MLP neurons of a small language model. Each row is named by its layer, matrix (down: output weights) and neuron, and shows model dimensions 0-127. Each number is 500 + 25 x the weight over its row's rms, rounded and kept within 0 to 999. Numbers have three digits each.
A block is one neuron, or neurons of one layer that tend to fire together. After each block is what it responds to, as a language model described it from the Wikipedia text at the highest values.

L7.down193:545503499506529483527486504416450460502533497514508489537493533467468463497507505535459476507474464504487554498494452473490525517480532466516536505504553538527501485558504504497497495542534526493482500486507483487524540511505490495473477499507540517489520496462501490483472515527504495525517480474479462490524476514526496450559511484523517475499501474468503519493500478514492528494518
L7.down350:479533529459532483527409507475490533507526500524509474499512429485495500487498497508519506476491468448476458495517493504505479532511523505503554471520520526485505462452483532476515523511504504517488455493493535495517478470523517514490472531499532502508487497451472491470495503525509506480486484499519498477526494440488565485452504519487482514506495460523516492468495464507503495482520
L7.down829:523524502511515500539516523470526492496516500475515485449507495513521473466467540512487516515494511464477478515491518482552513515466547483492510486554539517511519515532458453473466486463494508463482517457478515485547464486501465504514518471491503516530485512502510498501499512516486496499495461512528546451458462471520541496464498507506525541486498449509520545451533490489502551505462
L7.down978:508474483476478501510493472514499471509520491520529506478515462492518487512549454490467535501500479451498463491466471471508485528460450487464501509485542521524480535536510495497481526518519485480508474455501519532518463482476488505511485487466483516535462522522482487494474466483485504511575496483534498479507509482477490477537489484516521549514521509478498465508443478472459563517495
L7.down1020:531515533545482499524500503463500508516521514452504477486539474487523502465494441552473451528490479535514465525519506499482497495499530514505516536468491494468511496515498485513526491513507504541514532511495516492505513483523483453462506500486558502517535458470489513448519521503479483472487480514511499497483484509468516505524475541462484494500549487504468470469481506511455510514559
L7.down1151:520486544494527512507514494487497493514531569462481480513492501488502500478482465474476479494503526487507484501521483493510535495493522523501477422514537491516519525522534516491487496490494553538513544426525494500518486523570493503521505496495521514503494523489515531520543496537499466491485526495504482490489488504460518472494463514462508532496497490443516494466537489465509535476511
L7.down1188:497470498506494482485486482466465513502505489538515476486474472486485531503477541493492502537508481475465462512530519461491537517502505545516506469506534488489478453517463492521506521498537512498524469501494530547550502494476488547523545487511522466499464501496455479494569481578499517524530516501484477481486506539485541514512479535498506487465497490490522503508492463465468558495464
L7.down1440:502510502499519479485497487516503455517470533534505451531469501477514505497476466550509480533463506535478514543500471486478495482498501516490516484498486518517470467488465470538499520477505477515520518473476511473464559521491465438512540551502502503503541499500489526508492468494476530520546518512483482490515525497485488511534504502553511475462481511548491486486482497476499535484508
Responds to: Pipe separators right after the first number in a sports statistics row (e.g. Apps before Goals: "| 4 |", "| 22 |"), plus occasional digits and mid-word pieces ("Brand-en-burg", "renegot-i-ate").

L7.down6:419509479508494507515478487457482493498532511468546494516516462501480497486509470519489502552495483458488552506484513522518495543468511492498496509515515493537485478508445523487479528459558525521521478495446519515525465451494504556509494516484484484506419522457514497522502455473523483510470487472467531544453503519499463497537479514488489526532470531493500470480485488470480492517483
L7.down346:483504490529509530489452493557486534476487481540489508460473509479512485508531502514492463492506476527480472529511505539483552501532518526527544452453498517510486490501498504471475503534479546499470530536496540516523501513526522505472438515500464487516485468485476501491496467538499517497473544476516498505511527491495513472553486456524479496495479506560438474484493495523480508482513
L7.down364:516485509506482513514497545525493518484524459468528496460511508470447499516489489530532453543540557524494474452501500478524522481505496548495474494484454497543508499482493529486512512473513495464489525481469502481500474508523547496484511544498449531502485489482479540519462523492530474497494501466567532488490510540514528458495508518521476528465520515518471549513482462461473550493453
L7.down940:497497473526496522487516496490492513493514503475521478511476520464465501523480505490533472507515498471504527517498500499515532500470481510483512485453489479495473475523529536536531547479487526522510505480542458505438529460490509525505497518493518491462498485483472509521492459504488475498503545478471487520498526506502504511520489499508515479540454471529578488469517537466491518540482
L7.down1231:497497490459520499499484472503467522444493492480483481554469493488471493488480462531462512533508547512492452461517504529477468501515518488508498501544483500484506520515521516491513509531493501506516522528517545485463503464512507508545491492515483499494481513488486514502472492502513514503506495498493510527468530472467510500480493527496482526489539510471507493489466480543475543551531
L7.down1314:508493460521536505447520496462532524501489526518479488513508455489509478506488470541487499441539515477487519485511533501504499525500506496515506500486509471530466503480561491494500515498444524510532496506514522448496501493536484522471487529446467484534461530465568503486456466511506504511499491487499502520487501471489497503523493437480491522490500539471553495518506494491488519530523
L7.down1318:486511510462539483494531503515510492465512513511494510507489498466504480484511492488491477517495519517469464484471498549492507511496490436488508492432493486475506492493506506494522482504531536550509497476507521497481470486477515501520477506487493514529532530464528512525509512513520504485517522498448554496531520482525518514462523495519520493518537513479484473499521480469523465505476
L7.down1327:476445494533524499488554496501451487468513520488498502479511495513493482498464498481499513552502474493491537446519508485459501457548544486463506484488507464534452481502519490471485553518523441508474478537537538493525499481520516513550488472458508497522498496483500522515446522504468462528461477505475528500503494444492505476518512519501483501467545553475513510495470526471510493527507
Responds to: Tokens finishing dates, ordinals and time phrases in biographies and histories, e.g. 17th, 1930, as early as, longtime, first, shortly.

L3.down474:561508523502491517465526438495514517486495491496517504494488498489465523493520514482527513544513503479507508484471522487497520501513506473531552481522481506520492492509513489478519485511513547475543579469511463493495496545528463517510485463477513496471552469515530497511481465481610556494514496509510476500510494513494457491514479484506500469483492519494480495464510512516456514475460
L3.down1225:511497550485502502498506495489487493548460473524495486539508485491497514477482508466460518509525489531490478496520513571514544482460514535528479484488500532499471490502500507508497466552498515505571522489481501579500488503489490543450492486526499497493528509515467485515525501507525501480464504520532486502544510487528488501492513478491493501484464484488512479518505487467487512510470
Responds to: Periods ending declarative sentences in Wikipedia prose, alone or merged with a word end (es., er., ation.), often before a new paragraph.

L7.down97:520513506474520471504532468489528483498497480479517524518478490474501532528466512474490530479497517485467469495489467505512503481496522441496533507497456472498463511499481466500509505486487491513523482502508478511481509485515514564464532522474484549516481537528495498515512474519484487494502498569532521540485543494488535520466460508466517479502554540533520533486525517531501546534479
L7.down265:562482472548488531493514448491512473487508512481478534512490493498495538488495471461528498514533467497519476504524500461542509455488489442485496509486512527502505499449493525482479495518524473515519491520511532507528440548535499538490524524513510500549489519483506497505499521488566490479503489507467540491505506477538462501539515499522443486476544481453480511472490485455492501482503
L7.down278:490457515471494490496469490489460454504472493473532490486507473504428506535480506537512533501537526504493508524501437485536496482536487511526502502517512544472486491472508524467543492547539490506525525544506503531486457522507469493494477508533506536481528496487512576510514509454549487528516541499517516473482490481515511491505515484473485533496515495489480479469465488544458490519534
L7.down526:511493542487541492514477506515514519493482479524476493546488497459469488435493441533505464540501504504535542511490516533514494465508529521537466514492502514503510488513477490495473470510495492512473472498520472487495504483529480485498553487464502445499509475508516508500435542480494494502479475482513464500471524537520509459503523499491484501527480531504491489521468526497531498527505
L7.down662:489486506469484495503487424517542508469470509483496507487478508510486486488493500514527491463472482493513524484495500526492475520519501512494505529466519489540488468467500533473519480476524516524470475544483498492511508460441494476493496531521493482454503479536534508463521478488488507514449468512523527510519473476510532477517485501522492489573496514482475494533533505531448551478478
L7.down1018:527532528487463502512487499526482497498445479508473565491461528463447469471507489499494483498494475511492472538494489484473494521498512541503520501486480522516523510464481496479554487494496524486514447518497502481480542487482494479514514485450481491433479450516528499546509544492450489497503528510486514506463506513509514532460493459505506515478525492499510444478510527483481497519477
L7.down1194:554512506478485483522504504555488493448505524497458460542514473527502487524482473462487494524507526520457472509461467444508534490483495490496565540500518480496507520514501455485529501534510512491480518558507491508485548496505483486530445478510484490535525527495482558540487497516442497474574484444513465486511506509471484486513522461495533485532444504477521482509507516507473572526518
L7.down1445:529455556520546460511514498443471525503529488505464512490483479498524487472526509502504526513538479549495491503503497485500505509511519480535544500512515508471465441488529486507495497499500526510505498510552519515452498514509500503488462472567479504494503490525459510461461479534516494474509516502512485499470485498521506507486487545521528541478472496488479506498485491543476472530528
Responds to: Pipe separators, line breaks and cells in markdown-style Wikipedia tables, especially header rows such as review scores, election results, league standings and sports statistics.

L7.down301:509525500476496497499516492479483498534509523490462505515486487455458497515514460487465492426516529515490477549480499494530508497497543505481526486497517488520504438472529448500499525540455522539459502498531482471490506437519483524530505497513475554485474494517442488487518511495523427493469541503542479519515521495493499504480496479540522496472518472509515523529528457510470470527520
L7.down305:467480490480484507474483513548482510482522538509506488495495474490450477503497525492511483504520502497458509522530477508488508499516501473504494531517474523461520537503482482478429531464538471521496505545517461475503504477461510545487512523500507490487490472528454482506494557513505496533521505488452513488510476494482483457491508480550513500497483504507482529486468490516499484493492
L7.down376:509485449524494491511517493508471507479510523457505458536493532528507544509511526455526501502474474525544505525490484485450498510520495486500513491507510462534527477510529449498496436544494496488501514512519505481475527451486427482494522482498456533509531491478533501524502527514486500497484524506543538482449496534511468503498523544450530491470500521505475490504546520426496532543494
L7.down389:454532493520465480489510471521483529468486487494471502496511500515475496460507497525484532537473495521453511511529531506501493485516514500479499526490503503496519481525523482492554569531494501546453516480491524515474545533461549529512505517489517503513494459490490513507512532527522466501459468494444495517521509486510504515469522501522499505522519504528484520522451503488518468513499
L7.down690:531512515527497491478496497517501510491474507483504499521489490473524522503503576521514555537511494521506502510478492476499470477482538505502513509469470487526497470477524505514480534488536455484479479482495474507513456469483504487470487496497518484511541523502484523512469494536494498484485536455529504503486488498539514461483465506480499494518461568485475509492494480508497499498507
L7.down713:508465491499467430475523496503520543490466490490500455510481509464499489514484532472538486559482502477521516530475526515486551520512500477512453495490510529490449486512515480525525494557512483474512489508514550503458517492525493507531530473490495523494518489490498482527501489491489515506493485484479541444492492548487507505498549456469473516468490489489465481513520491518517530461497
L7.down895:501521512525488464457481520477465521460504460509523515497500493521485445507525516506496493493504480501528493510496493465497560513526488444492456508484483494434533451510490445559488562523505500520533529493541475500444492510497496523525503515494493499503547460510499481547529512499510462497472473519499504509508481485507481510477520498536517532513510497506480476490491485467525563472496
L7.down1354:468528488496517486501510495457518502480461487477531501556529492531484527484548493524459536498517495499508489500510519537500451510531508513497524491526521522520520511511523489477498549516474487544446500502470508517480520516474489491525522535468478483499558502468516505502513483535514469476475513494461459516493464508507506542444493485520503548494533498496478494513505474559508447519496
Responds to: Final word pieces that complete a verb after its subject or "to", often ending in -es/-ed/-ing, as in confron-ts, t-ells, realiz-es.

L4.down125:490563520493480526471495489493487530511504482487529499475486513495510495512490514459495451454505515481513492543523506492482493476476496523476552492497451471509511526510517496508520504466505492522485489505518530468479571460463504516516554470491486561541513513467533500499505510524504478482497450488487506510492461491504567515534489515520430492519480543515497531527470532493523534481501
L4.down665:521504500491507542464484523479503504514505486475545474468563482556448481490509525508507519533514521481538495523515516484515506517502489453518475483497501504509516539506430476501487459504484504507490490494488471530471511480516533481505503520494498526538482526482527503480516488482553486522468515439486494460540466504491502508543506464519458468516502446527478493465485481506520548490540
L4.down739:517465458468514520496491533452502528540531501465517493475486477481506482540483537553510533507517503466482524517496506518522450500496484522517526512521488496515510490521450491478475525463465511507519494488482461511507477498480474511493489488495519542576489502514496509503541564508493475486493487515474478499526531490508549477493508525495468493537479538467488502514512473505511546503496
L4.down817:532483465508467516496480498453458513479489488496519504501458488547488494502452510493473474511516502504485478497506470523498527529472531503493506512522495501515533504514487483515522454509499520484514492512474482507478507481566509507507506508461464512496498500519456520527531539490476489504519520475524476505513495523444482488473523494514484552510503528495485539495476502518490519480541
Responds to: The word under, as a preposition or prefix (under the age, underground, understanding), plus up, down, United, and mid-word fragments of proper names.

L4.down144:496489462550471528553442484520501488501497481497492500506490451487557465485501486514531498521489472479512526464525521457522499495526497533544480504485476537486467506506481506479526520470534466462532515482481486531522530481516491510478458504478513507511479484464460503500514474512511454497540520522470508541492535435502508476524503471521510533494471491474485492520539516470520504477520
L4.down214:524490460476494491493456480483486473478476513529517484456515505498514468572544485526475536469458520525516551494536472464515538515535498487510531514475505490482477458553461469494519534460491453535495503470490501497508549519522474492508476485514495447487493496521476505523492497503506501556488562470486498483474521490523526489497520496514508461484442559478502473521479548494520497520513
L4.down768:512516533465491502509525492508466498511511456474555503494499466493485476481468536466519519503468583499511478451509464473507476493480479506506458512489482497512539487492514442456512494511538509547500536515517481491541498496483500476532502491499479493532543508474484503470482466489485492502448486510481477477494472495523525502501488489468551511505491490442517502518527537475512479519530
L4.down1037:551508505493487473487503507465490490475467494504526459510493518460520507525534507530511507472489485469480496472511491508485522522521510486483502528521474492521549493517505463493499516526486505501535478513483545487499544533494478504498533512480476482497494548516502508484515487467493493476495514513469472495433464468506514504490497469473490485513510505474473512496495546503557527497486
Responds to: Two groups: a mid-word letter "i" early in names or words (Hiroyuki, Liu, Ciudad, tier), and the words first, born, second after the or was.

L3.down313:462490461469486507494503475528511523506518505543504499501536454521468528457449497483511547501537492523486490491512495448502467504493473467540507489509461491529503538517552542512490495502514513497523550484531475494513475498480476506468487548491531494489500465488513523507512485513519470495541513470470500536431481473521507526499492534466469556514511461516504523534457460503507500484523
L3.down1533:517490522498522457497508533508476529502531514486499501489496501548464549522503459500496519461500476469530501451509504532479480466488526492419485479515436548513554534517529503522494502513516513475534467564526517510505523487516495518502477461471491481470507471483495485505453443450544475499493470466482518507476480536519545499497483501457501498512438505529505495515476503530466471485545
Responds to: The blank newline right after a wiki == section heading == (Charts, Career statistics, Discography), before tables, subheadings or text; occasionally mid-word tokens.

L3.down36:495496498482493444508510461496436469526450492492490476501491483498481508503480481471518490502528517512493464499540571497517502506491491526508440490492486515497487505499484434514487497499525505476511501458512522527543554450493515517509523495492450492556566497479485504517476486509476512476498475510502467469507548489480555498507472568526472479480528455528460483493486502476533527491520
L3.down1491:501507545486528526474498509486494480507497510516531483477480496526519482533482485511494528500504529477490517525502525516523511509505484532515476473489459572477553507489523503520487472507508479511489462547501550492504523542539481459510543487502515515519465510449472487499530467457530502502478481521498487435500540469477479525494452570513480498486504514492511517473493481452580501520507
Responds to: Final pieces of transitive verbs, often split words, that await a following object, such as prov|iding, supp|ose, cre|ates; also as, of, includes.

L7.down108:524540500505512503515497562497481485529498443517490456504525543528461489517489503460454479512492497499462469538468464490517500457505484519503474479519525497488522549521501493479488487480540464469476498532415475522486512467519521514471524504531503480461510492486505470467505528494545497498475465534500508517486470511463487513495463501466507490508469470525446480527515509502500509487505
L7.down796:516499504527465489462536473501528498500478500482489503518499468509532510492473565499525497524496475478506504514519529495504510504480507484502534481548530513478525518471514440478528479514559492488526517474514517518502528443498493525497490487479507540447493528480499495496512532504536507519515552501515467500513509484520512550497508485517469518511513503450496528496470515536524535496530
L7.down934:517493501541460483487493484453502530485476532476517489543532508549510520496512510513513487471513527472512512540495502525477531532495500496479493505498478527557473448523509464523464489474508504486524482517472508490484489501454440509510499470468533484444517475504506496501516462467499477478542503523484513487502473515455489485528469521551491459529504520514555496536464520472498448433497
L7.down967:474495510462521468525497518500479456485521516528559490530522518470497473483472534512484504510518540511474492513495506506502479516503513483481488508481534473519513505526473458446460514498490520532470486512530527503489468501480497542487477515496467478553478493525513501502478497514513508484512492506504475450512532432448496455528513528452506526536471567503518505480447529526507508526487
L7.down974:493489525541457468519464489546488483485490463444547464505500536531495492541506541511545488480492499496469517495502528491484493470502516522421448508517456502470537510482499480474461480497569521481494483530486557525484539485441469521482491482507538511500475476517500492497547468471490483504494478532483518487498508532466535450484472527507509502474507490494494503461481515486498484486506
L7.down1034:486519475492512479513490473437540504469492492485439515476547523502501535511492543513499524480479506517528508492512488539547481489471476524489489504458455490547504490491499488458498535501499494510521463530501492505477453531503506474482483490485507485554493495511488552433506551495523504473495535499530525482528485534489473466497514516504502470539496407537464491484513482497496466504523
L7.down1117:520474518541473472495538489434478517538517505484473553519522507546505507550492457474523486477545513470513515540483515514498498504516504494508478522521508469504503521520464512509517501487504515518544514539500469547493510487497545504520491511507539501516464496547484506481456496494501486514459562525467537535486523529502514469497506439548513498524506521524458462519488480480509478519537
L7.down1533:485546511472520429551484498469508563502499477520534522517484519522519542460529505512476490481519501457499501472505531454557529493515504512536506531481498488512527504488474503501481486447474446465502519496467506489549492514517493469502507524549528534496521483474450489517538492499551469501478501524471479490515456487513528486492463488542470499483498511473489493562552495466476516509509
Responds to: Hyphens and other mid-word joins inside compound names and terms, mostly double-barreled surnames and place names in tables, e.g. Charles Stuart-Wortley, Cluj-Napoca, Low-income.

L3.down133:492469516537513483489543478497518544474482524471440514483486492475483468503523469499498507491488499475489495518474493475471515531484469514486516476507503520506476485468508558490447519496532525536496529447513547438521501498500488480540537521475513498487505506501491441499486488469519494514495535497532536520474473520507492518547505491546470521465447526549503497496502508445516500497536
L3.down825:482474510552499502493493498510540534510500521474489540479434507477535504507521463488529489477509515474483487486464483492457470555508495469510492504437513506491472496465433498496474468491516509550422467479479522498485484535534524459490516503499498500485502518497503491516526485514501505496552492527496508497504504507543508528524494531523497531494534538505455511501504487492503509471512
Responds to: Final token of an introductory time or circumstance phrase before the main clause, usually a year digit plus comma, e.g. "On 8 August 2022," or "That same year,".

L3.down129:461521456482484526502462511510527504525548510470475517550453540531492503512492479517462472502503472491520554541501519526511522468500497523481475455514508501525514515497501500501493500522486517506482478503512486521526535503506481518484485524511502491474480542479496581474543522562442522498495523517498448451481507473453525509495462531465451478490561515557513481489457482494483545525472
L3.down535:531495473493484480505474546528487510482515512552507507482497487476494528469498513485490550520478499563502450535500525501502537497500483548520536445493522506512508533496493516457490500504485494534483498489516505499456493470526481499501461467507499500500510513494512559493512458528460508472524497523466475463493520485511482473486472517454502495476477507536517501515480500525491525492477
Responds to: Word pieces completing a word, mostly al and ank, as in trial, galleon, Bengal, flanks, tanks, Shankar, plus military words like Major.

L4.down94:495454545516542492470496453479515483514472473476477520518540508490485505482543505516516528498508551468498489491478490463512490496498528475473580486521484486540545502524495507498473452467479511510486530552491478511523524523526492482519503473521469477487524479512498511418460528515551507491507503508497489513511507506515476499480505520511481499483537486565492486516499510476500491499503
L4.down283:509537507528510500481495485551510517471488531486492516504504494501552525495457513528480474498533534497478496473474526512483443496461479488522552492528545535495480495542531498486525482513517507482495527461485550535485467506526530503518456506477496444525492516487476486493451523496548522508477488497491443525515502485476493511478504459501536509474520496553495513460510501489472481526487
L4.down954:487509522500513525529563486557461487511483494512563504467523507495507434515506519473530514482472442492521513492477504455511466471486494514511512476471539540510484484523459495502503488479492445513480484477519475530486534521513524500499540493517510520491529555517440486492464498460546515508545477498468486514525522505478498542472494518530488527486498508523474527496462510503492519523471
L4.down1352:537529531515489494485504452497543502509512489523521518499521476462504483484490509553520471496512461515499503499526477483495536465490487502561501509538563527488495481513518527512476456508510519500478540519502520506518512493543463506516514526488465521482496503553488493495475469448516508451499493510508464496510512496527510493485463498490475519499492494499497495472508521526474489486502
Responds to: Function words and table pipes in formulaic Wikipedia text like census paragraphs, data tables and stub openings: "were married couples", "is a", "| 2000 |".

L4.down367:521474469494526508508462531489492485506527484503524508504509485506530507503497507467521494510531492461502521498508487530504487516510481545510498493527518567524501514500479479504476463518453497480508529458459563537485487495501489507484463499542498473461538476521520524459502482534544497532574521494491520493457529480496546492527536494516472487465507476433490496498510504514485514478500
L4.down422:561506513483513512478522464516527457537491492561492534518510491450550521503467526460552502485489450476503504542485481504485516482474509511509474491483491456506469489504501465494515451528485475500487470503473461537528491532510529481504498525494467480507468485474516472499478493485488506505534492503487504553526501465492514529520481503509520519504509481488469461501528473483490522479500
L4.down467:501478464489549483477529501488464442543505525565506514518486509529491510503507460512540513539471502497529476491516516507492502489506525469489459528487517456491457459500501489529451505508518514471507495509500512498519514461453480522526522433470492501459483502511534498489500449522545517476476482494486532483514487524478543487492503517498517486526537495517488493497530474457519522521496
L4.down706:451494475519546485505492514522505494551503455528538533506480483469491462524496482534520527550449497452494523512476519524546491514481501547469466513490525492507527525534498502519480484507486514513515511487507520497525443504526510522498529491490498474505424534463519509476482530468532489497529497502461488498539476513471502549556485521485485513528491509472493485472499477500487526528486
Responds to: Final or middle subword pieces that finish a split word in running prose, especially "ut" (cut, hut, commuted, lieutenant), also warn-ing and confron-ts, plus "===" subsection heading markers.

L3.down1028:466513530457506496531531500562509454495522487506501492526520504455508440473507546497482499465469500528534467468537490510545460485496497495507494461513522515501497527477533490514549520498476466481477506481473559507487557459441495494489513515505499502435504520465469494491512532482458463499532515475485513510515475496477496457527476530514493507491491484517525508497472535505481457502526
L3.down1254:469519534475473516511482498549492511504521489458541451476478448490502500495496519485504520527467480486529477490504476522547496517545512501486505461504475498490483455478468510495465505475486470490505516519486471500525520506508522522507535468518474529505508506524477514512539494484467469499521507528507502476455523479503499536518477511505507559520460449446520481544541501471518530443466
Responds to: Bare space tokens where a number or value is about to follow, mainly empty or total cells after | in sports tables and before batting averages like .293, .364, .700.

L7.down211:525478479495491488527506492532505475517505512508480484477511503539499497516546504512513479470509494477497511501483513474475506508531514461499475509466490513517522506496462502522541459506453485503520505501451495551475536471473504487477500531473486490470468487467496493499466520533438494562473514519450501500488544550541499494511527503493457478480537481510508485502459462474499497475503
L7.down335:526525484515478499517574524520550494554434572459532495499485487500504517496505490473498547463495438523515537461487515477484467525488488493476481501437488502490526531501477460510491491547491493434524450468465529503475476504475570517515510510476530458486526467514503501544471509465528485495518505548508506500516477508498506516502495519507491467451492532532478470492486482483526509491522
L7.down446:494521519491500488504448524449519510509529443540447491507448501519505507496513434498528499479523482512493495532483523511495444511488504497553479463482537453504501500531506485485514468479530484501485514507522546498455537479519527504455496491523509481489500511488501517528466486468499450534536548533486498534494481486500485526508495482529494530468542465526516492498500514467520452477500
L7.down633:512499505525432487516488482496475520509504508495460478500480496517495472473524495476516463464452481527487520513508512467484486501549463514544531487436532507504505537533489470502517504517528535489527484489470484465474527477507543468481528495464552442495491475492491515516523558501478505514449480541486513526500505487543495546539500474495472462492471487492487465492508471470457506535461
L7.down709:484479482527468527467481508486489493500533513516533532493473474449468531512499497493541472469490546544501497551494538474525522478531542506463505509473519508493483492502510537465483460541477506518523491470525517528507476499477483506481481500488521493478517500481491505512513504523485442505513458519522482506499471518463465492468482548495482513536467498462500459462487503508477507555494
L7.down836:482448494451506498510484500532511486478482496539532521528508453494499512532500524498460501470533522517507471521478500526502527537503532444507493465510499500507474553581466508498494532520536455450495514503508485449484534494505460528501441539486476522493523518491500511481511549497495464490548527512525482517507507495492469490504541536515532490473514485508527499479496483538495511439509
L7.down1283:480497510516519477513503468523502515471486542506494508507492460500502481512514507532533493482488507510493496535527509486529504490538513505501517510477468512463472539514465477475452486519504492482475477475475486533487495514479493485467544547525526466533479484499460502492512546518499477512493479530498487518536479497498507523521522506456516528519523519507506508466442529510443530509518
L7.down1530:466504495498466506497511483465451526495468496516459557515514507508475499464488479474518497441517500536486429537551477511492514545482512475495488473525548453494463530518509516496509497524502535507479506526517517484528499494485474518492526464527501466524496516523469482464519513506474448507508529523518496480540500487517490477527486475561459524521534482539509543487514532484489500505499
Responds to: First word piece of a capitalized word that continues a multi-word institutional name or title, as in Ministry of Tr(ade), National Public R(adio), Civil Eng(ineering).

L4.down313:478504499514543456499486480532482504506480516499490480530482496507473438492510524496545547486491512484482522513521572492527485539491477484463497463509504507508483548507489486528483500481532534505511503481501467481512485497479450504534483481501507527446382487532480497444481494455517483501474508505542499457459503511479545439499507520530508519519532494492534521519519506482494491496471
L4.down572:500545489529492502511462427523509466464460538524501496549522486542465468491518535504491486479504474481475515479542494479517498497498472494484489488500507494495488567491501487528478513475493518509534484532491507497464462506477539554538486471494541526514453471524465476499479475488503485476485519528529504515449535523489550459497490522539537517513477505453483477495516500490505504516495
L4.down741:463515478505527453494481435546525535484466473499455463525489490521467466472477530513491473480465514492482543510524524479485489515522507508508489471500492520534528521498510494546468483528506526503460491496533474487436470504508490483502490468508496524487437486525521501524494503448514444510461501481468500524442532504487507492522537501482514514542480492452510505493538523460490524498525
L4.down1273:534486517525537494525481445480503553545479537504521485496503480521488462520502536528499506473478498486448517510469494478481486503474508514485495535493438521505508578474484477504470529466495497477483488505515506469466454512501462539524483520510505533486439497504502483502480496486517486492506522478484491528486502530494479419468510514522518499533491484484484511517493486500469478491489
Responds to: Hyphens and dashes joining two parts of a compound: double-barreled names, compound place names or prefixes, e.g. Fernbach-Ferenczi, co-author, KwaZulu-Natal.

L4.down24:514507518504492475444518464476477496483474503538515511569511541503486504526516525470527453507516509502526457545514530468497490527483518459550478556501487529499484469507560492522470531503501467491509481483487529518458515511495470524483495521463484496496477482508492530512475529490546528494497522510474521464488493505463487550473497488543488514511515470466530527449478496469529535480488
L4.down610:511524487495566471490531434520549478482508494521482460496439475509495494469496550533492483521516494494492499489494457471519529486499452514497465490531501523509487467507514491494482465505496528477514486474474476471484501543463528541488482481535522508503474466488513516470507529520532512483507490525507476504490491511453474451529472569500514511513467529521521532495533473479501438503425
L4.down708:526500559489504525471506512471444496533446518506510507515520506463486526546504509481530520483470529475458513502500485510456496482521522506507502507496489494510488475524494496518503500481528483491510477521506527509470479483566474490492521504512483480469491453510483502502536512495496515515512522449493496528513493539488472508525509542477496479485481506481511484511459532498485495491478
L4.down1297:508494530505495495485518505466498477502529483540460489495558505507480533486505499463515438505511507501559485510470538512507492502503561465522494475463466512442506505530544468562469506509489499530532531495476484558493520537498522533499531499499510481518499511456454494505505518466509551497492532503488512465475505501479522498485514509498494507478525508486515551503504473496503503470488
Responds to: The full stop closing a sentence in encyclopedic prose, bare or fused to the last word piece, e.g. "contract.", "group|s.", "200|6.".

L3.down304:507471507481527542489524518489550471505461508519493542508456487498452514505522451520485474475528556510500501473527496517515491538503553521447511454457474504491510484503486503468451472537456545499540524425489477508488441516480498469494527473487492502500495495515513490478528511545504467540491500511534508533496491510488493482482493490451489524482517469502528532446523499550514492461467
L3.down1093:502488478512534442477489510490510492491479534483482528477452509531476516497488498493488529468550529498458501541492504508524484505503475465492446503508504533463486498552503496496483515470485546462564489503498483507465513515512500461508529520523538497487506542496506509492471503465489486481514493500513476492537507469510505507508456492443449514503497499510551493508554503501429519498522
Responds to: Mostly a word-opening N piece at line starts, after hyphens or quotes (Nissan, NFL, Cluj-Napoca), plus pipes and zeros in tables.

L4.down445:492504508507457449505514489511538499486506537539531511453517506527522532527509492485496494486478512514516523521466465498495536484518487514504506435474485502564488520525520529451457474473481521479497510476496520499542529510493510501510494505502508484494489533513536507496507489508480524520526517424533440502521509529457504505486518506472462499516478491537511498511498449483484520478530
L4.down625:539502537523503507496525517491478540470518515523540520482489517529495507510527494439431498455539504525512516433499484511516528521541494517497515535562495491510472495447474508430469449525498520507511514482515500493528507520502465511517487491569458497499483496492510507494515519537509529501506478476462478490494504580547533510480499481534492495470529498485483499510490503490525515502479
L4.down1047:485472473503502460462499538543464531506470488514525486517508448438554466520483495507514481519529498515497496521490533535518494493507466505476502523472557539519551530510520544558508499506542520513502518515497495486481458547494530492508532536525554496511473489522459475507520522503513512510497464538505499510511522498495477485490514467503506508490507509508511509506486515479525479502440
L4.down1247:489499507487451480548545509446484505497552510450516468509468513533499527473506467483518527478506474490505501532497502516506515479488510473500506479571468457489505495487524524515510548519477543511519481488468507464570467502481485520467514479493490475488495542531507514500524574518480507466508500547489486549505500496521470496485495502544487479517517473488495520490501527545476501483479
Responds to: Closing "==" of section headings such as Career, Biography, Geography, and "|" cell separators in wiki tables; occasionally mid-name pieces like MacD-on-ald.

L7.down493:462524467531503546520505496481533506510503564479498462505509489511517522430481511487525515525485492557476496470529494483506472462498539497435470474470535475484487499469498526505495463474490488491473467467464489503498495528509540500494478522504492516525495505497486516469499534491484536512543494499527484524496510513536488499516502535460444517502504522500527482544513507477454531548545
L7.down524:504491504478505517521488491499501517500517541500503500457513530533504493532511458508476496527524464446514498580500483554459507526512519468471503507499465486506527521435478519522492473501533454550516511470474487481486471564531475469499502474511496547500516461518497482507457526494488494515481509495466497501505515523491534548471513482509539477520537495492483499450526513532536504507508
L7.down752:532451517504478536510478491520493529494461543548487500513484486498505512519504530504478510501515496509511519519516505523496507465543468518552508508478503504515521435530508514557492479524514462533510472510485528504493470493502444544546495500519484467542464546461529520544501520452529544501521477493470521489502491499497504512510487494498489481500496485536463501517499523523454481485502
L7.down935:484486467453516475523505486532505562450477506473497506524507522481502504520517504487533540502483456501545502523499548493509467518518448531492472511501496513507521487479473555470501535442459518475471518448522486504534482474491428448470507496478507491537479487526463534542458520514509507516507541498511480495518479500506520473457495479529503494506545514454538529493478494540508511504552
L7.down1266:492459470534523519535509507505487538512540516548489477479463503509487539519523465493508484506468494512491522458486515484522497472511472519480480480517523501460506504501482523486498467539467500533527515500529470516501490520482467519494528512525519544507489525481488516511517485514518517524518498522491523460477472516494545516455488520546475498536515508524510542516475538515508483490534
L7.down1293:521506540476526497498494492466520526511521482488485529482465549495528486449488526489456549529527503485479506489521511487487522466488516518502452529557500469512462527514503462582512489475472465487511458506471499493533509475491484478492445504469449499464507538535476482465494458553493485494473505513466528554506501485494557513509516474501503508518519519497487484486486532513478531501553
L7.down1520:478513503460528500461508573510485495460492536496522525519502512460501472488490520499504515507509519496467472487530515461488480522507516500488492526483488545497456497494483469517506514489512500511485514522507523505515483480486482494526486513501478511546473548536514501475470411542546487530505521471504508542496508501519498523463499480519529518525515473487485534520482504514480459509509
L7.down1529:500473481496504476525498501525505536484534549508523552511503465493517441493502505505463487510516494484532521494483518476505462519498452488507454520525465509517499540544512497485458488480468478525470505581517483496526497511500481480470455525499459530454523498502495479518531445574498506496504528509469496510483453489502541521483487460513482512524464504514522492529553518554487502478538
Responds to: Word pieces partway through song, album and film titles (Just L-ike Us, To Die For, Time Stands St-ill), plus periods fused onto word endings that close a sentence (old-er., critic-s.).